python train.py --n_kv_head=8 --tie_embeddings=true --final_lr_fraction=0.05
MLP neurons of a small language model. Each row is named by its layer, matrix (up: input weights) and neuron, and shows model dimensions 218-313. Each number is 128 + 24 x the weight over its row's rms, rounded and kept within 0 to 255.
A block is one neuron, or neurons of one layer that tend to fire together. Before each block is what it responds to, as a language model described it from the Wikipedia text at the highest values.

Description: Career-achievement determiners. Determiners and possessives (his, the, 's, a) before a noun of achievement or quality in sports and career biographies, e.g. "with his performances", "the season's most valuable", "made a total of".
L8.up558 [167  99 140 165 108 119 126 161 158 114 102 134 199 155 106 145 153 126 144 167 178 131 134 149 161 160 130 166 102 117 131  90  67 152 133 108 150 108 108 139 115 121  68 112 152 129 140 112 136 121  95 123 157  99 115 101 115 108 130  69 151 123 159 127  98 117 122 131 123  95 119 127  73 120 114 114  88 112 149 130  98 123 152 108 136  74 109 121 119 105 116 120 162 146 112  91]
L8.up810 [143 137 131 123  97 145  99 168 114 126  96 161 154  87 109 164 146 120 132 116 116 136 146 135 130 130 121 144 137 158 100 137  81 104  93  54 140 138  85 184 101 140 135 120 179 119 170 129 118  99 142 122 189 149 164 127 150  95 153 114 163  83 142 123 112 114 152 109 135  77 124 149 116 109 129 130 120 161 140 114  98 110 120  99 135 133  88 139 147 116 141  87 118 148 149 125]
L8.up1200 [110 137 127 159 104 147 100 129 151 107  92 136 154 126  93 145 118 152 140  98 108 135  95 163 140 101 122 133 116 106 134 110 106 112 135 123 129 142 132 139 159 140 103 121 143 120 149 153 133 102 110  99 127 142 135 160 166 120 108  61 112 148 180 116  80 180 187 142 179 130 115 119  72 114 125 124  82 103 128 146 148 139 123 106 164 113 117 155 138  91 136 105 161 144 153 145]
L8.up2091 [ 97 184 119 149  96 153 101 110 121 141 132 161 125 137 111 113 121 128 131 127 147 128 131 137 111 138 138 120 153 124 167 114 101 148 167 112 172  99 122 140 139 139  92 157 149 103 122 134 160 152 125  80 106 128 156 132 163 105 145  89 110 141 121 122 109 135  83 113 132 109 110 145 120 104 146 170 110 139 103 104 142 118 134 157 157 149 119 131 137 169 102 119 132 101  93  88]

Description: Sentence-start subject pronouns. Subject pronouns He, she, It, I opening a sentence in biographies (He was buried…), also paragraph-ending period breaks and name pieces like He Jia, Sheela.
L3.up688 [155 106 110 144 149 179 104 149  84 130 100 124  91  75 108 120  94 101 162 136 141 106 118 103 124 131 115 168 110 134  90 128 112 121 106 127 102 117 139 138  72 150 122 121 158  97  88 154 124 133  85 129 135 109 138 108 120 113 100 120 105 147 100 140 143 116 133  78 106 173 181 122 128 143 105 126 117 126 140 135 113 129 154 104 114 137 116 132 116 150 141 101 144 151 127 109]

Description: Subject before main verb. Fires on the subject of a narrative clause just before its main verb, often after a year phrase: he, she, who, the company, a name's last piece.
L7.up625 [133  91  97 128 119 149 116 117 157 213 153 171 140 181  97 105 103 121 165 150 147  96 107 145 123 139  60 102 125 119 114 111 156 119 106 127 134 144 133 163 112 131 102 109 123 142 138 145 151 130  95 144 129 162 105 123 130 132 116 157 153 148 128 192  89 104 153 100 188 123 167 122 114  89 144 130  98 130 132 141 169  99 157  96  99  80 105 157 117  77 121 121 120 126 150 117]
L7.up732 [ 86 119 151 194 132 109 120 104 154 147 101 132 164 142 126 120  93 109 138 153 114 141 133 137 106 135  93  89 125 105 147 106 172  94 131  81 118  93 124 101 183 161 108  89 158 139 131 132 127 150 115 126 137 131 127 136  94 144 128  81 117 137 153 140 113 110 108 109 134 152 159 135 120 123 130 126 127 143 152 123 101 119 143 115 154 139 109 147 114 101 132  98 165 136 101 105]
L7.up905 [105  98 111  91 110 123 108 145 110 223 134 145 127 134 117 148  96 138 130 126 118 156 133 101 145 139 121 129 116 121 137  96 150 148 120 126 149 144 155 106 119 152 109 151 145  97 123 186 155 121 150 135 108 165 116 130 119 145 104 171 123 136 161 154  90 125  69 119 143 164 180 125 125 112 118 119 104 133 103 136 142 151  95 119 143 144 139 125 117  61 112 169 168  74 122 118]
L7.up2489 [140 136 153 153  89  97 139 142 155 173 102 170 129 147 112 124 136 158 148 113 152 118 129 126 134 128 105 146 105 134 165  93 193  94 152 127 139 107 135 129 153 164 102 126 125 129 114 105 158 175 103 136 133 144 124 113 148 173 131 173 189 122 156 161  83 129  98 124 140 116 151 106 118 119 161 145 121 171 116 133 131  90 125 112 120 140 109 170 104 121 134 118 153 126 139 121]

Description: Proper-name opening fragments. Word-piece tokens starting an unfamiliar proper name, mostly surnames, often in lists and tables: Gor(bachev), Bond(arevskiy), Baz(elak), Og(den).
L3.up2371 [152  97 108 165 131 139  94 112 122 175 142 180 132 128 139 126 129 159 130 108 142 183 100 124 144  83 120 107 109 119 145 145 134 119 154  80 121 160 126 120 154 150 146 133 132 105 161 172 150 100 126 120 136 130 113 169 164 106 128  94 132 175 119 162 106 149  94 109 117 142 167  97 130 143  66 119 153 122 145 159 102 113 104 124  44 140 103 140  80 134 133 140 144 123 145 125]

Description: Name-start in lists. Opening tokens or early word pieces of proper names in lists and tables, often Spanish/Portuguese, e.g. Vicente Am(igo), Carla, Wang, CD (Castellón).
L8.up568 [163 119 140  99 117  95 142 153 160 158 145 112 117 135 137 129 102  83 123 116 152 114 128 103 142 114 187 129  93 117 179 123 122 109 119 119 117  89 129 160 136 123  78 177 179 156 118 139 166 132 116 143 134 150 139 154 102 120 103 148 147 101 116 127 136  99  85 118 113 151 133 142 139 100 140 148 124 134 117 107 116 142 114 136 128 110 122 146 157 140  95 154 108  94 114 113]
L8.up601 [141 138 133 115 104 120 111 177 121 147 136 112 152 144 132 158 150 109 107 133 103 176 130  85 147  88  86 159  87 131 154 129 127 145 122  82 101 133 122 189 129 115 142 148 138 118 115 136 140 138  97 149 123 124 127 168  88 114 137 100 135 131 120 129 142 149 116  93 104 157 101 134 104 107 107 138 135 130 156 148 136 111 149 141 144  63 135 149 125 135 109 133 106 107 106 146]
L8.up1004 [158 165 115  89 115  74 164 124 145 139 137 127 176 124 119 151 121 143 117  86 120  98 121  87 111 144 136 154 140  97 129  80 139 156 152 124 141 129 156 167 124 106 172 136 146 140 124  98 214  84 134 134 141 103 139 136 106 107 158 138 120 112 135 166 120 146 123 146  68  78 144 127 150  95 129 119 116 119 123 115 146 112 145 153 130 132 133 166  99  95 125 124  98 129  96 112]
L8.up1785 [103 127 146 126 162 111  88 130 138 143 156 117 121 144 133 145 127  93  84  77 115 144 155 111  99  77 124 150 150 141 105 152 117 138 146 111 136 113 130 124 170 127 142 141 189 167  96 181 135 160  91 152 135 142 115 167 138 151 147 161 150 138 161 148 127 181 122 119 150 104 134  85 138 139 123  87 134 130 115 163 128 106 147 115 118 112 111 151 122 148 142 113 125 157 140 140]

Description: Japanese name fragments. Middle subword pieces inside personal names, mostly Japanese, in tables, lists and credits, e.g. Hiroy-uki, Mas-ak-atsu, Koiz-uka; also other foreign names.
L7.up564 [172 149 119 133 126 136  97 159 132 137 113 148 137 146 163 142 134 102 125  89 158 114  90  77 107 129 114 125  84 129 155 119 123 144 139 121 137 140 111 119 113 138 141  98 142 101 144 148 135 136  95 125 145 142 165 167 138 112 137 105  86 159 133 157 166 137 110 132 110 119 123 123  98  98 121 141 125 142 129 104 106 148 110 120 119 132 148 116 163  97  91 128 134 147 114 131]
L7.up1095 [121 159 104 150 146 156 145 112 121 138 113 127 121 162 143 169 142 140 125 139 149 115  98 102 117 129 106 127 108 133 140 126 151 168 128 122 154 119 109 138 167 139 130 139 163 167 156 124 129 103  75 136 159 132 100 173 139 120 142 146 100 122 172 176 128 101 118 112  76 171 122 108  90 139 127 115 107 176 138 140  92 118 168 100 132 162 105 127 128 151 133  91 187 117  94 140]
L7.up1108 [157 113  96 107 124 128  97 124 112 113 183 157 103  99 162 124 116 158 121 116 126 133 127  88 152  99 169 139 110 117 117 103 128 145 146 119 195 118 142 169 127 128 161 126 135 141 146 129  66 135 122 173 136 118 100 105 165  98 132 171 119 137 111 159 105 142 101 108 167 129  87 121  79 126 114 147 107 118 108 104  68 121 140 148 137 133 179 148 164 166 136 136 144 122 121 146]
L7.up2344 [146  97 121 156 125 131  73 173 139 118 131 148  89 121 124 161 148 161 113 129 125 120  96 121 135  86 142 148 118 150 123  94  86 124 157 112 126 112 106 133 148 103 160 120 187 132 104 125 128 163 109 142 151 139 136 110 148 101 151 147  95 160 156 146 112 146 101 114 136 149 133 104 102 112 126 135 124 137 145  84 128 124 150 119  87 120 125 131 113 124 134  74 103 122 155 145]

Description: Compound-term continuation tokens. Tokens that continue a multi-part term already begun: hyphens in compounds (non-steroidal, cytokine-mediated, commercial-art), mid-word pieces, digits within numbers, or and/and linking paired adjectives.
L3.up1517 [133 129 140  94  94 131 116 152 103 134 119 123 120  81 100 111 163  92 111 121 156 129 138 105 156 116 134 110 105 123 132 162  84 104 158 200 103 138  83  96 133 137 106 163 125 141 170  76 142 133 164 139 119 173 164 106  78 136 141 127 121 131 158 109 123  80  98  93 118 178 130 164 114 168 106 128 103 102 103 118 136 137 137 162 145 153 133 117 116 142 150 131 179 133 164 127]

Description: Music credit list items. Commas, slashes and next items in lists of music genres, instruments or personnel roles (R&B, neo-soul; Vocals / Guitar); weaker on other lists and mid-word pieces.
L7.up262 [112 123 139  78 107 128  63  63 112 125 110  76 124 115 115 128 142 129 129 119 110 116 132 106  97 124 120 165 121 163 139 163 133 122 158 125 117 127 104 158 142 126 105 151 141 128 129 114 143 145 159 104 137 132 106 138 121 167 138 108 119 106 164 134 144 152 112 150 161 107 146 131  84  72  63 157 133 130 161 131 124 118 124 130 117 112 129 135  96 112 107 144 100 128 140 138]
L7.up366 [154 141 126 125 116 133 128 141 122 113 101 111 110  96  89 127 101 122 139 129 122 108 169  78 115 113 143 144 108 150 122  88 123  95 117 154 160 102 162 152 148 120 124 166 164 154 112 115 111 159 118 147 152 158 123 142 104 134 132 167 113  95 118 122 113  98  99 155 138 180 117 126 127  96 105 127  82 143  93 134 135 173 142 121 165 141 115 139 141 141  92 164 100 133  97 103]
L7.up396 [180 144 103  95 113 128 106 131 126 106 126 140 110 103 124 113 145 108 122 102 115 131 163  93 141 153 105 121 115 101 112 138 116 149 121 122 159  86 141 123 160 119 120 178 123 134 118  73 105 182 119 141 112 165 188 139 115 154 145 151 110  72 110 165 104 120 135 128 132 185 133 127 125 130 138  97 127  97 121 117 108 148 178 134 111 119 158 130 174 168 102 106 138 114 123 128]
L7.up2301 [111 124 110 111 103 123 139 127 138 122 180 134 141 120 106 151 124  98 128 126 115 135 164 120 113 136 158 137 112  95 144 118 169 125 137 103 159  73 141 145 142  70  69 169 122 136 128 107  74 119 147 116 141 159 131 136 164 131 100 149 118 148 121 173 124 123 126 122  84 184 134 175 116 148 104 110 111 185 112  97 127 130 141 131 170 121 126 102 122  82 103 109 106 111 148 147]

Description: Noun-phrase openers and year digits. Tokens that begin or join a noun phrase, such as and, the, their, its, 's, two, plus leading digits of years and numbers (2024, 7000).
L7.up387 [113 142 134 117 105  94 145 175 105 139 123 143 126 147 133  92 138 135 114 125 105  90 110 132 140 113 126 125 142 140 152 155 115 127 125 162 149 119 159 136 115 125 118 128 151 142 113  81 101 191  98 145 109 147 161 140 120 166 147 116  71  99 132 124 131 119 128 100 177 157 112  87 131 139 105  95 101 154 132 124 160 118 126 110 135 145 117 129 139  98  98  95 182 132  87 122]
L7.up1203 [107 121 150 156 112 115 101 136  62 111 124 134 150 114 127 155 117 128 128 139 111 135 121 160 153 122 133 141 120 164 135 129  70 137 130  84 112 113  99 138 112 119 159 129 154 129 164 122  96 120 138 118 172 127 117 132 134 107 138  98 132 107 159 122  92 130 159 120 130 122 149 105 127 121 148 161 112 157 162 163 123 161 106 117 128  92 130 143 139 136 147 115 167 147 129 112]
L7.up1830 [102  99 139 113  85 166 141 121 117  97 122 153 127 141  97 152 120 105 168 119 153 109 130 148 154 142 103 126 134 124 107  98  94 139 108 150 160  54 104 158 141 103 132 146  59 117 116 130  74 169  92 100 125 156 117 109 132 147 146 133 114  98 155 161 138 138 158  80 120 129 157 137 144 135 113 161 148 162 136 147 152 133 120 142 137 124 109 116 123 135 160 118 130  90  94 104]
L7.up2066 [112 170 135 119 108 101 135 132 119 139 123 128 115 124 136 147 159 125 101 161 161  84 151 114 131  77 137 155 126 139 132 110 127 114 136 125 163 103 129 130 155 102  98 114 124 154 167 126 125 201  92 135 131 197 139 124  73 127 157 139 119 140 150 128  86 105 158 134 150 147 138 159 129 127 104 150 131 104 114 110 122 122 162 114 125 156 121 136 110  97 161  82 138 126 113 128]

Description: Music release articles. Fires on scattered tokens in articles about bands, albums and singles: counts of songs, section headers, list dashes and commas, as in two, ==.
L8.up682 [114 149 144 120 135 145 126 125 183 120  88 128  89 118  87  93  90  82 140 129  97 125 111 138 129 134 186 110 128 145 163 150 123 173 132 151 158 134 127 163 196 130  94 120 152 189 125 142 104 165  97 100 122 180 117 160 106 143 130 148  84  97 158 160 154 137 150 147 143 129 142 140  96 122 107 124 117 142 143 139 132 119 149 135 126 129  96 135 151 154 112 151 124 115 126  89]
L8.up927 [153 150 166 116  93  99 107 120 114 151 128 131  72 138 123  82  79 136 113 114 119 147 154 133 104 127 126 117 134 113 123 124 113 167 155  88 139 157  97 138 133 121 111 166 161 120 149 113 115 123 139 127 110 179 145 100 142 170 161 154 115 139 130 154  99 116 168 136 131 140 134 148 129 137  79 130 115 138 122 123  76 199 131  87 133 167  79 148 118 128 121 134 134  98 104  99]
L8.up1018 [123  97  97  98 137 148 142 133 140 117 130 129 105 142 143  90 110 114 156 127 131 133 157 136 105 143 162 124 101 138 153 146 135 163 125 131 142 149 125 141 142 130 150 153 152 131 155  97 140 105 101 145 134 142 149 105 130 153 159 140  83 151 118 148  99 101 199 142 157 117 139 157 132 133  97 143 114 174 133 114 153 153 150 127 116 138 125 153 160 134  90 122 136  77 138  66]
L8.up2127 [128 122  70 162 119 148 122 145 142 142 133  82 100 134 121  74 105  96 155 142 105 122 104 134 118  95 145 165 121 107 125 141 127 135 131 132 135 164 127 156  99 134 131 154 156 110 147 105 104 143 151 133 153 134 135  83 113 160 148 155  83 132 150 160 126 145 107 122 111 128 147 146  97 163 128 111 137 128 150 162 121 163 102 137 131 116 154 130 135 140  99  72 126 140 101 115]

Description: Coordinators joining noun phrases. Mostly and, or and list commas that link nouns or noun phrases in lists and titles, such as money, and the home; Credits and personnel; age or older.
L3.up1459 [100 173 118 118 124 114 106 121 120 133 136 140 101  79 157 144 124 117 136 175 140 124 162 107 108  99  96 122 125 137 165 163 121 135  95 175  99 115 127 113  98 151 145 154 163  63 106 159  89 151 143 133 153 140 103 132 133 112 185 145 112 123 151 137  93 159 114  92  78 122 147 141  62 114 129 124 103 142 132 121 121 152 123 142  96 145 136 138 114 100  98 142 151 125 107 123]

Description: Sentence subject before verb. The last token of a sentence's subject, or an adverb just after it, right before the main verb in narrative text, often after a date phrase: "In 1996, CNN", "Illinois then", "Halsa Municipality".
L8.up374 [102 119 157 133 162  89  51 156 115 195 119 113 146 111  92 122 127 122 149 131 106 162 119 121 140 136  81 118 150  93 144 130 149  83 107 106 136 131  78 147 115 141 114 113 129 109 146 120 114 135 131 115 138 139 134 163 105 128 162 132 157 129 146 137 144 119 111 172 117 143 138 166 108  96 153 135 118 169 104 165 134 174 113  92 134 100 110 125 131  66 134 115 129 156 126 113]
L8.up530 [121 133 124  80  97 109 148 151 162 156 121 133 154  99 101 151 140 160  99 105 156 143 140 106 132 146 156 130 136 103 138 125 185 126 165 117 151 118 116 121  87 154 153 109 104 147 116 149 190 151 123 135 105 172 127 135 118 130 107 160  99  99 190 162 110 116 119 181  98 103 144 100 105 128 164 146  95 155 121 153 138 144 125 139 179 149 172 164 147 101 124  89 179  55 101 112]
L8.up1644 [161 139 143 116 131  65 116 126 134 178  92 153 150 109 143 130 114 124 133 164 156 140  98 110 107 142 106 151 180 115 107  68 169 127 121  95 122 122 128 129 155 159 101  85 108 122 124 150 137 164 141 153 137 139 101 157 117 156 153 180 157 130 160 145  92  97 101 129 108 131 121 119 121 103 104 124 101 138  94  94 104 141  96  79 115 143 119 141  80  96 131 108 130 134  87 110]
L8.up2363 [143 130 148 139  92 139 133 139 145 151  92 128 123 129 128 146  96 109 103 128 157 124 128 113 111 117 121  92 147 108 158 109 144 108 124 117 103 128 154 126 108 155 138 151 177 133 154 110 140 128  89 160 139 141 127 132  83 142 131 132 127 111 151 100 108  95 117 154 124 146 142 145 119 118  84 117  98 147 168 138 105 121 122 103 142 105 144 135 125  76 147 141 160 160 129 122]